{"num_hidden_layers": 9, "num_key_value_heads": 1, "head_dim": 64, "intermediate_size": 2048, "hidden_act": "swiglu", "norm_eps": 1e-06, "rope_fraction": 1.0, "bias": "none", "extras": ["capped logits"], "init": "normal", "init_std_o": 0.00289, "lr_head": 0.00693, "schedule": "wsd", "max_seq_len": 512}
MLP neurons of a small language model. Each row is named by its layer, matrix (gate and up: input weights; down: output weights) and neuron, and shows model dimensions 384-511. Each number is 50 + 12 x the weight over its row's rms, rounded and kept within 0 to 99. A neuron's up and down rows have the sign that makes its largest values positive.
After each neuron's rows, "fires on" lists the tokens most often at its 100 highest values on Wikipedia text that the model never trained on.

L4.gate1159:35 62 31 51 27 54 40 31 36 57 58 36 43 30 31 56 41 65 50 72 64 62 53 59 62 36 54 54 43 53 51 49 55 50 52 68 73 63 50 60 47 73 40 49 40 40 36 59 54 43 41 30 73 71 63 36 35 40 53 51 65 46 40 51 50 37 40 72 47 61 35 50 26 41 62 40 58 47 12 37 51 45 45 58 53 56 53 51 53 53 46 56 47 24 61 40 62 58 58 49 44 61 73 42 57 55 46 57 45 51 62 64 54 69 50 46 65 29 99 61 50 16 66 47 37 51 59 35
L4.up1159:56 37 44 42 46 51 45 53 46 47 71 61 55 44 38 51 49 31 72 67 54 45 38 36 60 54 57 43 42 34 35 79 64 50 63 52 65 59 41 47 35 49 40 46 43 38 53 76 54 25 50 56 69 54 41 56 64 59 56 63 50 52 47 58 43 45 56 46 61 33 58 54 53 59 58 42 49 65 28 51 64 62 51 73 72 42 66 55 57 79 44 52 62 61 64 46 44 46 60 58 50 43 33 48 52 43 52 51 47 67 52 39 46 61 54 39 41 40 68 45 71 65 51 50 56 71 38 50
L4.down1159:32 52 31 33 22 45 60 30 52 49 57 51 48 16 47 36 54 42 51 37 50 62 60 38 46 63 55 52 50 44 41 60 25 54 52 76 65 53 40 44 62 54 45 44 51 38 56 77 57 57 43 34 65 69 39 43 50 46 56 41 46 34 38 68 63 51 33 48 45 59 42 72 17 57 57 31 67 40 53 47 41 38 55 55 59 48 56 68 62 66 51 52 43 32 49 47 37 55 63 43 42 54 65 43 36 51 36 52 59 47 39 57 48 58 43 47 47 52 74 34 43 29 40 39 50 46 70 46
fires on: ".", "\n\n", "===\n", ".\n\n", "\"\n\n"

L2.gate196:52 30 63 31 44 64 39 43 59 44 35 50 59 49 70 36 39 38 41 69 43 56 59 59 55 49 59 49 36 59 59 46 42 28 45 41 53 66 46 43 45 41 50 44 25 46 53 51 51 52 47 53 55 64 36 77 39 60 51 48 47 51 60 75 44 37 40 62 43 27 52 23 25 64 62 47 66 31 51 61 46 59 51 66 50 41 32 23 89 70 24 71 44 58 61 53 59 47 49 48 51 70 54 66 45 54 29 70 60 39 62 72 44 56 44 34 26 38 30 65 71 44 49 60 51 42 64 73
L2.up196:41 44 55 51 70 68 32 31 53 28 44 72 57 61 55 36 71 51 71 50 43 68 30 24 54 55 35 61 43 56 59 43 58 40 56 63 49 63 79 44 51 69 42 56 40 39 41 58 67 48 48 51 61 49 25 40 52 42 52 44 40 66 41 54 22 57 64 46 52 57 56 62 30 64 59 61 62 37 66 49 47 50 26 56 61 41 50 45 67 55 67 55 57 57 68 60 61 64 37 36 43 57 37 33 59 48 55 69 85 63 56 65 64 45 58 55 55 46 40 54 64 43 55 53 41 34 69 46
L2.down196:63 54 29 37 54 36 66 30 50 42 49 51 49 64 33 60 70 54 70 46 33 55 62 67 64 65 56 48 37 46 49 69 47 51 63 48 52 36 40 35 35 54 47 37 55 36 35 61 76 36 49 64 55 49 36 65 59 41 53 36 49 56 52 32 44 60 68 56 70 45 52 64 49 38 40 40 39 50 59 64 49 55 40 37 42 55 44 85 50 47 70 23 51 73 40 49 49 48 48 30 50 62 34 53 56 36 59 40 75 35 26 38 54 50 39 75 48 68 51 46 50 49 57 53 58 40 43 39
fires on: "est", "-", " s", "″N", " –"

L4.gate133:43 48 68 48 36 54 43 50 49 55 53 58 19 20 38 54 64 56 65 71 61 53 38 60 58 51 66 55 38 62 37 50 54 37 60 55 53 72 43 56 41 42 42 53 37 31 50 55 29 39 63 43 67 35 42 48 71 62 47 64 53 40 57 59 57 59 34 39 28 27 49 54 31 36 40 50 62 45 58 69 45 42 53 60 58 46 56 60 51 76 62 52 36 41 49 40 84 60 40 58 80 78 59 40 66 50 40 28 49 51 54 84 52 56 36 49 43 48 61 75 69 44 67 36 70 52 36 59
L4.up133:43 54 37 66 64 38 43 60 64 41 65 69 56 56 47 70 39 49 49 61 70 44 44 31 62 34 49 56 50 61 44 62 62 44 39 42 48 57 47 45 52 73 59 41 59 52 64 83 47 30 48 50 53 54 65 63 66 49 30 80 36 51 57 58 59 54 51 42 41 51 61 62 43 42 31 41 73 22 48 52 39 66 54 58 43 68 57 36 48 56 43 48 50 59 42 64 41 51 87 46 43 77 53 47 58 55 36 38 44 42 61 58 48 62 62 33 61 63 62 65 43 56 57 37 40 45 54 47
L4.down133:55 55 55 68 44 69 56 59 54 49 39 35 55 49 54 69 54 43 44 53 52 57 82 59 39 54 55 40 58 54 51 61 54 25 31 48 65 62 29 35 36 64 50 26 55 52 57 61 52 60 59 57 49 60 52 45 26 39 36 63 67 38 42 36 54 26 40 48 31 57 26 57 43 54 31 47 42 53 74 60 46 56 51 20 58 41 65 51 65 39 34 29 48 59 42 40 56 67 52 73 46 59 73 61 28 25 28 48 60 61 54 44 61 51 62 40 59 27 49 66 37 51 34 46 59 54 63 42
fires on: ".", " |", "|"

L4.gate1344:51 53 72 62 73 45 52 62 43 67 51 28 54 55 53 54 62 50 49 50 89 64 37 42 48 25 45 36 32 63 32 47 48 30 37 36 48 49 51 55 60 77 60 51 41 56 52 45 52 69 58 54 61 38 47 39 47 58 44 53 61 50 51 68 61 28 35 50 53 31 53 56 49 50 40 35 30 38 46 62 25 65 70 66 72 50 45 40 71 50 59 56 46 47 61 64 36 44 58 38 48 43 58 28 51 44 74 45 48 72 54 68 40 56 55 51 33 76 66 47 55 46 36 45 39 40 45 24
L4.up1344:46 50 31 61 77 53 53 65 46 64 53 55 46 60 55 36 43 63 82 44 35 51 54 59 52 50 48 62 77 52 40 49 53 64 57 58 49 47 53 58 68 38 43 31 61 43 63 50 38 54 54 46 40 70 34 56 61 49 47 73 58 37 59 52 42 34 69 50 55 60 70 38 45 42 53 60 71 42 55 40 32 54 68 45 48 62 44 55 55 45 28 61 52 43 62 47 48 56 32 57 44 51 41 56 40 39 45 48 53 55 50 46 53 38 44 57 50 42 33 59 76 61 49 54 57 35 45 62
L4.down1344:49 41 39 50 43 41 51 43 62 41 49 73 66 46 55 44 64 48 42 43 35 52 46 58 31 61 50 32 77 47 56 26 49 36 40 61 51 45 51 59 55 67 31 30 43 52 54 60 50 36 45 24 34 36 29 58 41 48 72 39 46 52 61 47 56 55 56 79 64 45 42 46 62 66 56 65 64 76 57 52 65 33 51 57 45 54 51 45 47 58 36 43 54 41 71 62 52 46 71 65 67 52 21 36 42 42 75 52 59 34 46 45 61 64 26 66 59 55 41 54 45 76 67 34 55 42 47 58
fires on: " |", " election", " ", "\n", "3", "\n\n"

L4.gate1416:61 21 56 57 60 38 39 60 59 15 46 34 52 37 49 54 51 49 56 48 57 83 38 57 46 40 63 47 57 48 35 58 58 40 39 35 65 53 22 53 54 40 33 40 68 45 39 49 42 44 23 65 73 53 52 54 56 34 52 42 45 50 38 53 41 47 36 60 58 26 46 63 49 66 62 37 38 62 65 57 52 38 47 52 66 54 50 50 55 63 31 48 49 42 66 64 56 54 66 48 65 54 46 75 36 48 33 58 38 51 51 60 53 48 35 41 50 42 43 41 64 54 64 48 25 42 44 63
L4.up1416:28 48 48 62 42 51 47 37 41 48 52 61 68 75 28 47 20 28 35 69 51 49 45 40 44 56 43 19 60 72 45 48 54 53 58 56 41 41 50 65 65 56 68 38 46 52 40 74 48 67 59 49 62 20 48 40 59 58 53 67 42 53 58 36 48 38 50 47 44 54 51 57 44 35 48 75 48 51 60 59 62 40 51 51 56 54 50 29 54 36 50 79 45 60 23 51 47 49 31 43 25 70 41 32 57 63 61 36 64 47 09 30 58 45 71 30 39 55 49 61 57 27 57 65 46 46 62 39
L4.down1416:40 52 55 54 61 61 44 41 52 68 51 40 72 43 43 66 56 41 57 68 44 46 39 57 48 39 50 71 39 48 43 53 38 52 40 38 42 34 54 30 42 37 52 34 58 43 74 40 13 38 49 54 47 40 36 23 70 39 60 48 45 57 53 35 48 53 41 53 40 45 50 45 35 45 54 47 40 52 51 55 37 50 48 56 40 45 39 30 43 44 40 78 77 52 45 48 57 51 48 52 62 64 59 40 44 39 53 48 51 50 58 44 52 63 66 52 52 70 46 42 59 39 49 75 46 48 57 64
fires on: "-", " •", " |"

L4.gate480:55 43 51 46 43 39 47 48 24 39 61 49 53 15 32 48 48 56 61 51 46 72 36 45 46 57 44 45 47 30 46 64 53 39 53 50 31 36 69 26 71 64 53 41 22 52 36 59 51 48 32 34 76 47 49 42 41 65 46 51 61 45 40 52 49 64 53 25 60 47 45 67 52 44 55 59 43 64 39 34 56 69 55 47 59 63 62 64 63 63 51 37 51 42 58 44 45 27 76 58 57 45 82 44 38 55 47 57 57 53 53 43 32 62 65 63 33 38 64 47 67 51 36 74 61 46 44 28
L4.up480:56 45 61 48 63 57 59 39 37 62 47 55 60 39 46 63 34 53 51 55 59 50 40 62 43 33 47 42 47 56 53 68 45 51 48 50 35 49 48 41 45 44 66 59 22 57 64 58 47 59 65 45 67 31 30 57 69 34 67 56 55 48 34 45 61 50 45 64 67 33 50 46 42 42 49 67 46 55 55 39 59 47 67 56 64 37 39 33 37 56 43 34 78 51 55 65 62 53 43 48 50 48 50 48 53 51 34 31 59 59 64 41 58 46 66 43 35 39 77 44 50 67 64 57 44 43 58 49
L4.down480:47 36 50 44 54 60 47 55 36 56 59 47 48 61 44 45 49 34 79 69 55 62 53 43 47 47 41 59 58 48 34 72 57 45 36 47 53 39 61 56 66 54 51 35 40 78 59 41 57 57 52 38 62 56 72 52 64 39 64 51 69 50 60 75 56 59 53 36 47 57 41 46 54 58 39 39 55 47 63 44 53 37 56 35 48 67 51 37 62 52 64 44 39 25 51 43 32 29 62 18 37 59 30 43 59 29 40 46 61 32 50 54 37 58 35 42 60 24 67 37 50 23 64 33 57 54 60 47
fires on: "0", "w", "K", "ic", "1", " t"

L2.gate1586:52 53 53 60 47 49 46 41 47 61 71 64 77 28 30 59 37 62 49 33 68 54 46 46 43 52 49 62 55 36 53 60 58 37 47 43 37 56 31 47 52 30 51 27 19 35 31 61 58 59 52 61 52 42 34 57 38 40 36 37 62 61 48 46 49 44 49 52 57 30 29 49 46 54 47 26 42 58 51 36 64 52 48 61 75 53 66 47 57 65 65 62 42 50 54 68 40 40 49 60 30 20 58 41 43 49 43 37 35 64 41 51 36 59 45 57 40 49 58 32 67 62 48 42 70 49 44 60
L2.up1586:45 45 39 52 58 51 52 49 51 47 53 60 53 32 61 41 76 43 66 58 47 52 54 58 72 74 59 41 24 77 47 83 63 39 59 70 53 66 61 49 51 63 73 41 46 43 71 50 38 50 62 55 62 37 33 47 53 44 35 47 70 51 45 55 64 53 50 61 44 53 36 50 41 38 44 62 45 42 44 42 60 46 39 47 59 37 67 47 64 51 40 46 62 30 44 45 47 57 34 61 41 58 76 50 53 53 51 50 56 62 44 57 53 40 50 50 45 34 50 59 45 26 53 57 63 35 45 71
L2.down1586:29 55 59 41 59 58 54 61 49 45 34 75 38 51 41 44 53 51 74 36 56 75 44 35 51 48 45 26 44 62 27 81 65 57 45 69 57 65 45 58 59 53 46 44 53 49 47 47 51 42 56 57 63 46 20 40 49 63 34 57 43 72 44 38 47 52 45 41 37 51 73 72 49 59 50 43 27 45 41 26 58 60 50 52 61 53 44 36 58 61 40 30 48 61 65 65 50 52 30 56 12 46 51 69 38 50 52 65 34 75 36 61 53 43 35 35 38 46 56 40 38 40 35 60 27 35 47 42
fires on: "K", " k", " |\n", "f", "w", "b"

L4.gate1799:61 44 76 45 38 57 32 53 30 42 46 67 59 26 54 55 83 46 48 52 47 66 43 32 64 37 49 62 49 38 54 57 55 52 30 56 50 37 38 52 33 40 46 42 38 44 54 22 54 58 42 29 42 51 52 49 56 50 46 38 48 41 46 52 53 40 46 65 50 33 48 61 37 32 58 40 51 61 55 58 78 53 36 66 68 41 59 63 61 73 70 46 51 59 47 63 51 31 35 41 48 46 48 69 51 49 39 50 59 30 59 52 63 61 56 47 34 44 59 43 58 74 70 42 47 41 52 56
L4.up1799:70 43 48 52 51 38 26 16 58 53 58 43 55 27 39 53 47 46 44 57 54 34 42 69 44 44 40 66 36 71 45 46 39 57 65 43 51 37 30 70 57 37 53 52 44 44 35 57 50 32 63 58 50 57 39 59 64 51 67 47 60 55 47 70 42 44 43 41 46 43 55 44 65 72 43 43 77 60 61 46 51 53 45 52 53 33 66 54 46 48 65 61 71 60 35 53 63 51 53 51 27 53 35 36 38 53 63 64 33 45 65 51 49 57 45 52 54 47 49 60 68 37 69 52 51 67 57 51
L4.down1799:53 52 36 31 54 64 57 45 24 32 36 48 45 54 62 53 60 51 41 34 67 29 42 34 68 66 55 48 60 58 58 50 59 35 25 60 52 62 58 14 45 36 47 37 39 27 37 46 52 61 61 44 46 52 48 41 39 61 38 41 56 61 59 38 35 42 42 40 60 57 37 57 49 54 39 50 39 53 38 57 52 34 59 69 41 57 45 44 56 35 42 44 39 40 60 50 62 34 48 65 60 39 64 64 69 41 49 33 59 69 60 36 44 65 70 64 54 46 36 54 68 53 43 57 61 44 56 63
fires on: " of", ".", " in", "'", "ed", "ph"

L4.gate54:47 32 68 54 59 60 71 34 51 41 24 36 35 56 49 52 70 59 37 31 27 21 48 59 59 51 53 27 58 71 50 71 58 40 21 45 54 36 50 62 40 47 34 42 60 56 50 64 47 49 53 45 66 38 44 54 74 55 60 57 69 72 51 22 66 45 43 63 50 43 59 43 46 49 31 45 41 40 61 49 60 50 51 53 55 28 55 43 42 52 62 50 43 53 62 72 49 39 18 53 54 59 47 49 42 81 32 42 64 42 39 38 60 16 16 47 57 21 44 58 45 51 44 40 19 55 58 37
L4.up54:69 43 48 49 43 41 50 42 51 34 66 40 59 56 77 50 43 35 49 48 49 51 55 26 35 36 49 55 35 34 43 54 48 35 58 69 45 75 44 68 42 46 81 55 62 51 45 51 64 32 49 40 50 53 51 65 32 51 46 39 38 52 48 58 61 56 42 30 64 56 63 59 49 62 33 54 30 49 40 31 31 66 57 59 53 43 36 71 38 44 36 59 54 59 45 53 63 56 51 41 59 63 50 32 25 35 56 68 54 55 42 57 46 54 62 36 66 59 49 51 44 73 56 55 55 47 37 49
L4.down54:46 33 33 26 65 68 69 43 48 61 47 35 58 53 33 39 51 55 47 28 57 38 42 56 66 43 41 39 51 64 39 49 52 37 65 16 58 40 47 67 44 52 36 52 52 51 48 52 32 59 60 44 39 45 26 44 63 40 52 62 63 80 47 35 54 36 59 58 57 40 30 58 64 46 68 42 41 59 68 31 37 57 40 35 51 44 50 36 54 66 43 43 55 45 34 49 55 45 42 57 61 51 29 65 58 67 50 39 45 29 56 38 53 47 40 47 55 50 40 52 40 49 63 50 53 28 54 42
fires on: " ", "-", " announced"

L4.gate1260:68 45 40 59 58 22 60 49 74 63 65 71 47 61 48 57 72 56 67 49 47 49 48 26 52 29 52 41 49 43 29 72 38 38 47 54 42 70 54 34 82 42 48 46 54 52 60 60 25 65 43 52 61 46 38 41 73 63 61 48 56 24 60 27 63 45 63 75 55 50 47 37 41 38 54 41 34 34 52 56 41 53 57 62 68 48 44 47 54 64 47 53 41 40 51 75 44 40 38 46 44 40 49 43 36 33 63 45 47 62 38 41 51 37 64 35 39 59 63 48 41 65 56 71 37 55 58 45
L4.up1260:35 63 41 55 48 58 41 58 46 77 64 52 32 49 58 50 49 40 48 61 64 64 45 50 49 35 45 65 20 36 61 42 42 75 65 59 38 49 63 72 60 48 35 46 48 63 57 49 15 64 56 67 40 41 43 46 48 40 54 57 58 41 56 47 41 44 45 72 50 48 65 43 43 60 41 63 54 35 37 55 28 65 38 39 39 56 30 47 65 59 62 19 48 38 57 64 44 44 55 47 46 75 40 50 61 45 67 38 63 75 51 47 31 61 62 30 54 49 53 35 80 63 60 54 72 50 37 44
L4.down1260:50 50 41 47 59 68 56 43 55 44 55 53 52 56 58 24 58 48 53 57 50 62 42 61 34 35 38 41 59 39 48 18 64 54 67 35 23 44 44 60 46 59 44 37 66 50 33 77 72 54 42 69 51 67 49 59 51 72 51 60 49 44 43 53 45 41 70 30 49 49 42 60 55 38 63 46 31 63 61 41 51 54 58 44 63 43 65 55 67 38 33 50 40 51 49 53 47 63 53 65 55 55 76 61 52 40 55 68 38 72 60 60 58 56 53 53 62 36 56 75 30 46 41 52 37 37 58 44
fires on: "\n", "0", "2", " ", "ion"

L4.gate1770:59 36 59 39 34 34 48 38 78 35 48 39 45 50 47 47 52 47 45 54 33 53 46 52 43 59 48 23 56 65 24 68 49 33 31 50 63 45 36 57 37 59 33 57 41 36 47 36 45 44 56 44 43 41 39 52 41 53 43 51 44 38 37 38 45 31 53 85 61 47 41 34 20 40 39 43 51 33 70 62 46 52 51 58 57 48 64 32 71 41 51 60 57 56 53 63 49 42 31 49 64 73 30 47 54 41 27 56 62 53 55 64 75 43 55 47 53 51 63 45 51 70 37 61 37 61 50 53
L4.up1770:51 45 64 38 42 33 50 62 64 26 54 55 53 82 38 42 44 49 64 53 55 48 46 36 48 51 48 65 69 50 58 38 62 44 54 36 38 42 52 24 63 44 70 53 39 55 39 60 51 49 50 24 59 55 52 72 49 35 52 46 53 56 37 49 48 62 50 40 41 28 42 42 65 41 33 49 69 72 48 33 62 61 27 48 48 18 50 58 56 46 48 33 44 73 55 37 56 65 55 38 35 46 45 50 49 38 42 48 40 22 38 46 52 45 54 45 43 58 40 54 37 54 51 52 51 36 61 26
L4.down1770:61 55 54 54 49 51 46 32 60 50 68 50 52 49 50 53 37 52 39 71 24 54 35 44 55 63 34 63 29 68 38 55 62 46 47 43 51 36 51 55 49 30 52 48 40 31 28 50 49 51 51 50 49 49 27 48 61 61 64 67 55 43 30 39 42 29 52 62 39 39 68 61 39 63 48 40 29 46 47 53 49 65 55 78 58 51 44 57 51 56 59 64 43 47 41 44 48 43 79 46 47 56 45 38 43 35 45 51 41 40 49 68 41 65 31 54 57 61 57 38 49 54 31 45 31 59 47 70
fires on: "-", "\n\n"

L4.gate719:55 37 59 58 44 53 51 78 33 62 62 71 58 37 55 41 57 61 52 53 48 70 41 50 34 26 56 67 83 47 37 51 54 44 54 51 64 33 40 69 34 56 49 34 44 35 56 56 43 62 18 68 54 38 55 56 58 41 46 51 50 51 48 49 64 51 21 37 50 46 41 77 39 61 35 49 55 64 44 53 66 55 74 61 43 57 59 69 49 36 64 51 56 42 55 52 55 33 49 54 39 53 59 65 40 30 48 39 51 48 54 54 53 57 47 57 34 34 60 39 53 46 47 48 59 46 39 67
L4.up719:43 51 63 49 58 31 40 53 40 48 46 41 33 48 64 46 44 70 56 37 37 24 56 59 37 43 65 61 47 59 64 62 56 50 61 40 41 39 65 58 51 48 38 73 46 63 55 53 28 57 47 57 40 39 49 33 54 53 68 51 53 61 56 41 47 41 19 51 45 53 75 41 44 49 19 50 49 62 47 62 40 44 32 49 64 46 26 39 61 55 70 34 41 46 44 56 40 45 58 39 22 78 45 59 37 56 69 65 29 53 51 55 51 49 44 63 60 45 48 42 61 41 69 42 42 73 66 37
L4.down719:53 36 59 54 37 63 45 46 43 99 65 53 67 50 56 63 55 63 53 44 48 62 55 49 70 53 67 43 75 38 53 69 66 55 57 29 50 57 41 51 69 59 40 25 59 55 55 56 52 49 64 50 50 45 62 74 38 38 58 51 44 48 47 47 41 64 49 29 68 40 47 48 50 50 57 39 49 68 47 45 47 42 73 53 51 50 72 52 47 63 43 41 65 35 60 47 45 49 53 43 40 51 29 41 47 61 38 22 62 53 37 49 54 62 63 46 44 28 51 71 28 76 64 27 46 49 64 31
fires on: "a", "os", ".", "ar", "ed", "ic"

L4.gate1293:44 31 41 52 40 60 38 51 63 22 48 39 44 54 40 49 69 63 38 44 49 59 52 55 28 50 52 32 61 71 49 44 66 42 44 42 47 43 53 63 29 85 41 41 61 42 48 48 45 28 61 71 54 59 42 45 26 67 48 53 53 27 34 51 57 25 32 47 37 32 69 42 64 42 66 37 28 44 66 44 46 56 56 53 76 55 44 57 58 56 54 57 57 66 47 73 38 44 41 47 54 50 56 45 34 42 31 42 58 49 70 45 53 61 39 54 26 42 49 56 65 50 44 34 67 62 38 61
L4.up1293:56 37 47 39 45 65 48 56 61 55 70 37 51 70 45 32 59 39 60 43 31 55 48 47 34 60 57 76 43 46 53 35 51 44 49 54 46 53 34 48 33 24 58 42 79 60 75 35 65 34 32 42 54 48 60 65 36 47 27 46 54 49 46 66 47 28 62 32 58 38 59 48 51 80 61 45 57 56 41 50 40 61 50 59 51 66 63 33 64 40 33 41 73 45 46 65 47 54 45 58 47 68 45 49 52 43 42 53 48 49 68 41 35 59 46 56 23 49 37 46 46 53 54 38 55 51 79 48
L4.down1293:61 73 39 54 59 54 56 56 45 46 34 59 46 63 37 66 58 36 42 76 64 50 47 44 65 42 53 40 61 50 51 34 53 39 44 35 48 33 54 58 48 44 52 45 49 44 61 52 53 43 68 75 33 39 51 35 40 42 73 48 51 47 67 22 57 43 47 68 48 62 68 50 51 48 42 46 36 28 38 56 60 58 42 66 61 17 48 55 23 43 54 43 44 71 37 30 56 70 69 48 43 43 54 59 67 33 59 44 50 63 59 60 59 60 51 53 73 58 40 64 44 45 46 64 44 56 51 45
fires on: " ", " |", "\n", "-", " ("

L4.gate1929:82 31 57 45 39 49 71 43 41 52 50 69 40 49 36 36 36 45 40 47 42 61 54 59 48 51 40 53 49 42 31 51 62 42 51 42 43 53 40 58 59 60 31 53 48 53 28 66 25 48 34 39 39 56 59 44 48 53 48 64 39 59 59 42 52 49 38 44 61 55 46 58 48 52 39 54 33 55 60 53 48 66 48 52 51 54 64 22 52 38 46 42 44 62 52 52 57 31 25 54 67 44 43 54 62 51 30 53 51 68 56 38 16 49 45 38 43 33 47 50 42 61 40 34 28 50 75 32
L4.up1929:60 43 28 47 50 41 60 48 38 60 70 54 48 47 45 60 79 48 41 62 53 50 35 58 53 37 39 47 48 34 53 46 49 57 67 44 58 57 41 51 67 49 50 48 46 47 70 51 44 50 47 57 55 43 37 48 47 57 35 43 53 42 34 48 37 49 84 32 46 58 18 57 49 49 60 27 34 65 49 62 37 48 37 49 45 54 51 50 56 57 46 53 34 47 53 65 30 65 68 45 60 45 27 15 55 68 69 68 28 66 43 54 56 73 48 63 37 42 48 66 59 49 57 60 48 60 46 27
L4.down1929:55 64 36 52 52 52 60 61 61 52 32 60 57 43 33 65 47 49 41 55 45 53 63 42 53 59 45 50 47 31 57 31 52 44 45 34 43 68 36 54 65 55 27 50 60 41 37 68 60 49 48 41 40 71 50 60 62 46 43 41 43 53 46 40 55 44 43 30 64 59 47 82 33 42 60 45 53 48 88 46 50 59 42 31 73 56 61 33 46 50 51 51 47 65 46 54 42 46 47 50 63 40 32 61 50 38 46 68 32 74 45 62 47 41 51 49 45 40 31 47 50 60 55 51 36 44 67 59
fires on: ".\n\n", ".", "|", "-", "\n\n"

L4.gate1510:50 58 51 57 38 54 48 50 58 40 41 45 36 45 67 66 60 54 28 56 45 43 62 56 63 46 49 35 34 54 34 60 42 33 28 57 52 55 39 81 66 69 50 36 38 45 56 53 21 60 51 50 62 55 67 67 58 63 51 52 58 55 30 48 72 57 22 55 32 53 51 60 52 36 35 56 55 54 41 60 42 67 57 70 52 46 40 55 53 80 55 48 53 33 44 65 68 40 36 43 44 50 62 42 39 43 33 54 65 63 72 54 26 43 53 61 42 46 36 51 72 37 41 59 63 62 50 37
L4.up1510:42 44 50 34 29 89 47 53 27 51 22 41 49 43 66 52 48 47 38 33 47 46 56 50 27 34 63 44 40 68 44 64 47 38 45 30 59 52 64 67 37 60 38 39 58 33 63 68 35 51 57 52 79 54 56 67 61 47 43 64 49 52 19 57 70 57 49 62 52 58 47 56 55 68 45 45 64 57 50 41 42 46 52 65 39 52 32 45 44 59 51 51 64 60 36 58 51 34 57 47 62 62 69 40 43 66 30 45 75 62 64 57 27 76 46 42 56 37 39 68 44 27 42 46 47 50 49 69
L4.down1510:34 56 32 47 42 59 41 59 38 48 35 55 50 42 55 41 36 50 45 45 33 38 58 65 47 37 39 71 65 45 50 50 55 50 48 45 61 44 42 44 48 56 36 53 39 41 80 51 55 40 41 57 41 36 65 41 53 60 27 42 78 54 53 47 58 63 51 51 54 38 45 34 51 64 45 37 54 67 40 34 58 45 68 46 41 56 43 43 54 60 60 44 67 75 23 44 47 36 61 38 37 71 76 59 24 72 40 44 47 42 43 28 62 40 59 62 54 37 40 72 13 21 56 42 44 41 46 48
fires on: " |", " L", " @", " Date"

L2.gate699:39 49 50 57 50 41 40 43 48 30 60 46 34 42 66 54 21 62 49 49 27 56 53 49 48 66 51 37 79 42 50 46 31 42 64 37 63 62 52 62 34 68 60 63 38 54 59 79 49 55 50 53 51 58 26 52 41 60 44 56 54 42 45 54 59 48 38 73 63 31 50 31 66 47 49 63 47 36 56 47 49 52 45 54 56 47 44 40 57 49 40 64 41 29 47 53 47 54 67 87 64 79 62 29 69 47 51 48 58 31 65 66 41 74 62 50 32 61 46 74 51 50 73 47 62 61 51 55
L2.up699:57 59 31 44 45 57 45 48 51 49 39 54 26 48 47 60 53 41 51 56 65 56 76 64 42 84 24 53 50 63 55 53 40 66 50 49 51 51 54 43 33 59 68 64 44 53 59 56 58 61 41 48 70 68 53 57 39 53 76 56 46 67 57 61 66 68 56 44 63 44 40 53 40 65 55 51 61 39 37 77 39 29 55 47 62 33 42 45 57 39 64 54 27 56 23 71 45 53 60 45 46 67 67 49 62 46 44 65 54 26 72 78 41 47 48 47 69 54 27 51 35 35 47 44 53 49 77 54
L2.down699:74 53 55 38 51 50 34 42 50 34 20 46 46 56 51 64 41 44 52 47 38 46 47 43 41 40 46 35 56 57 37 59 60 54 62 63 70 63 45 21 33 60 41 51 54 39 63 50 52 48 52 49 60 69 41 75 62 58 45 46 62 43 51 53 42 69 32 39 28 45 31 44 51 35 45 49 47 44 42 30 38 56 60 52 39 46 52 56 56 54 59 39 52 57 59 48 60 46 76 54 58 56 49 24 61 55 71 58 48 27 25 58 58 55 61 57 30 65 61 60 35 70 58 50 46 69 51 53
fires on: ":", " -", "1", "-", "5", "0"

L2.gate568:40 47 51 57 37 41 55 55 30 73 64 54 39 51 37 75 74 46 46 43 56 37 49 60 17 44 35 52 53 47 41 56 35 60 42 36 56 54 56 64 61 54 43 58 53 50 40 52 58 67 57 47 66 35 40 48 44 48 41 66 54 63 69 40 45 39 53 43 42 49 42 56 53 44 50 34 50 34 63 61 35 82 52 68 36 56 60 50 50 65 54 55 60 37 61 56 73 51 24 42 63 55 39 38 42 58 50 54 47 49 59 54 41 73 48 39 60 38 43 69 53 70 53 46 64 63 58 50
L2.up568:53 57 37 34 54 53 42 47 50 50 64 40 46 63 58 43 41 35 46 36 57 43 59 65 53 46 20 48 29 48 49 45 62 77 57 39 60 36 34 38 51 71 30 59 42 52 51 53 30 49 43 69 54 58 56 44 33 35 52 64 68 54 56 38 69 31 55 58 26 61 48 56 51 48 43 52 46 68 49 44 58 43 44 51 67 59 57 42 62 66 50 44 47 30 57 61 45 51 37 36 53 52 51 53 40 50 27 77 49 35 51 64 56 33 57 57 71 49 63 75 60 34 68 66 41 73 45 49
L2.down568:67 65 65 53 64 46 54 47 38 58 46 63 51 57 58 54 39 73 76 26 44 33 65 47 45 57 49 49 55 59 28 46 68 35 72 47 73 38 37 59 51 63 42 28 39 57 42 50 36 36 51 56 43 58 40 52 56 53 64 48 39 60 40 57 40 56 71 50 67 77 54 55 87 68 42 49 41 48 28 31 56 42 45 56 32 46 66 45 49 57 50 63 53 59 61 49 56 54 50 48 49 71 23 51 71 53 46 57 65 58 54 59 70 57 24 41 43 41 54 53 54 50 45 49 65 52 64 44
fires on: "a", " A", "is", " O", " J", "os"